config.toml
num_hidden_layers = 17
hidden_size = 320
num_attention_heads = 5
num_key_value_heads = 1
head_dim = 64
intermediate_size = 832
vocab_size = 14371
hidden_act = "swiglu"
norm = "rmsnorm"
norm_place = "pre"
norm_eps = 1e-05
positions = "rope"
rope_theta = 10000.0
rope_fraction = 1.0
qk_norm = true
attn_scale = 0.136
bias = "none"
tie_word_embeddings = false
parallel_block = false
init = "uniform"
init_std_qkv = 0.0323
init_std_o = 0.0
init_std_up = 0.0323
init_std_down = 0.0
optimizer = "muon"
learning_rate = 0.0137
beta1 = 0.93
weight_decay = 0.0099
lr_head = 0.00502
warmup_steps = 0
schedule = "wsd"
decay_fraction = 0.326
decay_shape = "linear"
final_lr_fraction = 0.0
batch_tokens = 65536
max_seq_len = 1024
doc_mask = true
train_tokens = 456300000
max_steps = 6963
dataset = "wikipedia_en"
MLP neurons of a small language model. Each row is named by its layer, matrix (gate and up: input weights; down: output weights) and neuron, and shows model dimensions 160-255. Each number is 500 + 40 x the weight over its row's rms, rounded and kept within 0 to 999. Numbers have three digits each. A neuron's up and down rows have the sign that makes its largest values positive.
Before each neuron's rows, "fires after" lists the tokens most often just before its 100 highest values on Wikipedia text that the model never trained on.

fires after: "\n", " medal", " put", "%"
L5.gate324:526484490507504529532551456481513568539479547556567492402413476547510490487477604513400517482474488517546513515536507527489503512515522507494497549506551463466455499464504411503549460426483477579463485459490481464520529504474454550539499518490525503565458488451508453502567476505501498455
L5.up324:486524503517542490530478463524515470462501553475469500504445490537436454568488483466507488504531540546452500515481491449513451478493547543477511584554452469501495462479508493550521493536472639449493511507466434480580546489524457513565460468507536547438506497519435510434464515511556542514
L5.down324:460493484536494512460514475511539498485500540429544555477616533589487525494511479474521477424496488481556521527463517557525414543499519533541552522465559422527478456534509531570539526473500503442592448503537451490523460457495563498489531491449578547572496553491556454542437450603508508575

fires after: " the", " as", " a", " w", "w"
L12.gate706:530520514494544488449577539463490462551492534565510526475530450505386528471497463533518469616455519486468521503539521463470448464610410442536620480477525502474515558540569509482448535557546531561492410466531544489554480453503550593540548527519576524534520532478454425510574485474553505477
L12.up706:504430413482510570559466546494475479489472480504486463537491495546450430503528493505507448506501502481529460439502490483471579493507538471422538460553533504494545438459455427495427458464485521543416469602593499480514532492493479357463502430546560472516552529614544477529509553510519527584
L12.down706:514472462422527510437513473492522499534431536580468474520433529523472515544503473483523528517473457518501453578508518450486491552508565444515418550477487584442479478474493516543526412510441527497492452471544495422502575448515501466455422426622447523456523450513501515485514484436502484470

fires after: " a", " A", " the", "\n", "==", " F"
L7.gate283:452496521555537386542522492416532501533516486497458537438510450508424514448521431493447496507501531529505521524441508446506496435523474486455524558503450445451533520565532512499474493537540579532439573511509575481584467504457507511578521499554545485544538450507541490504451528464544436461
L7.up283:493515428465494429520480506500523454513507508449479561538579454514506495478523459503486427416497564522490530549485544486527501568561540496519597538494511558526433496500466487386489513539477484443554467486516532526520436519511507466518513518471553518484533462505605500421522475460496395465
L7.down283:526518536503465470527560510447463566402503556460484477549561538457451473553559579468471473533442466459404458478488514440542553520524515412482535604556556504545545481498500549540447434483408434511526524470542491557500492417535480470461532510470504491527454472513585547526512617519528472503

fires after: "\n", " al"
L12.gate497:503527480454436482525485467520411469454507478487529505524599557445523509465525486481500503589460466471504455460504565568497515573521513449482523490506505516493446522470532517504415536499527473513506415495554428554474544417499455469441505419478557529496594503494457535532548531519526512452
L12.up497:485395468493495493516515493457436572512502518488536468449496467550430533476541498519474544484459525498506488587519484459458512522515547557559585561506410512562462549414467509497513463526496490564512507529495569511479475534517428538503444564467453484387516459528478529534564506501437495489
L12.down497:506577471453456499553483549413543519521490535486471505486515504472443519663418503540480498480477494526535492487509487548562487515471528542542512537523439523439451473472536477524566479543449484506540457450538483534576553474476510381527472467533477498558490534524488478509525494451491437497

fires after: "\n"
L2.gate30:541540483481468487536448566477464532483422474500511506493502537458483500486539525462493481533471553477470562523467506500479548547473557504487525460527512536567476497499470581480532488476428478443473457557548477458474573449500542497470547412461472497508568588531541444507517516470513472547
L2.up30:486508516486406470487544522498538503516428475489517484529437406511566490476517492493455485508493453518500529529508489436465518492409575526437513593441489429477494473466556532474490527592486473437445615494529475489480500526487545511498431536444517455535530480509482419502470551474518526520
L2.down30:474477479522501502514520515468531518554522502591547527465461479526482454595451519553499489496506546534513505465506470492437570497568505499609598536519499457505458533535536495498516493480487477476512603534461483496510500419528489433538462476481519529491547456530427441503370447482546469520

fires after: "\n"
L4.gate209:465561574488605546486571570500520567573474513500521465518528563512463460479488538534445589452551542539490479494479481514533505590533514553485487510451486463508512498484459480474436471505513439577512491456446540416553560518495540569540472472516490546481415534492475436552464462525445521500
L4.up209:537554480522495480566482514491393519530485481541443494573504513510469500440529515450468448500477433440518440473560531516538527527523527572492506502521480481473503471498501502496534470463545581464532467429501420448470477486499543500542476536531528441540533554493449494434545540515482514499
L4.down209:548488491501493523483465495546491502550442477492493509407457538499457464456472523487401477428473474520521506518506511566521503453426443480526454430479564422564482558452536524520515498483532581457507501456481485415490529526589480527445522481531554518539435491504504471477477434500474504536

fires after: "\n"
L9.gate60:430520441434488438548516500543435478516481504545535483492489498486538430458502513550451537466563485494445506486568469505509532531478510528530485515490457460504450491442541508536473483507572387537517407507517546549465559455497529461454525491541478452487467526485469475474455552564515519492
L9.up60:517539495513522379477507471461428441453487499453488573556495539455473532499557514452459463544484540461545461534637520485605512504505516578517508477487546436533467461503491543587558488508447525489540421511482428443474486541475531579537461488454521457489492460481495563533497472502535592429
L9.down60:553514523594483420458451547452423446429474551421455511510472495568388570515402577537481563509492510534468498544531515436523470413532508515494517481478525502563469532513473482487454483426475483461452360573483481513462530498402456509489482496524492487492486403503498534556546464517468491465

fires after: "\n", " |", ":"
L2.gate225:512488567499469509561405548533492506505553512446546534446506516407471478473554543488595506526536498459482506477532462561563510545488528555531522482482477483518483448483491575493493521491497432528446483498526484469535535565547549560517496507498482483454521514443480491426519497526491546520
L2.up225:551511529446476574499461498478468480511503534505439503516558483492424514461592464475477507558512439435498437509553487524461503482459510528513543485506484478441518490432496450533541554564478508513465523427556509477426488450563510507488515584488485470510467487474455517518483438484518558440
L2.down225:473457578539487496477495443549487451517572492532508532473460585576507509593507422530406470519503469476544468521462510545497542462497514497549535463507510489494553448491503464479431458482510416553535465428503501497512485459561476390523546454518563499500501487531506466501476476436552536556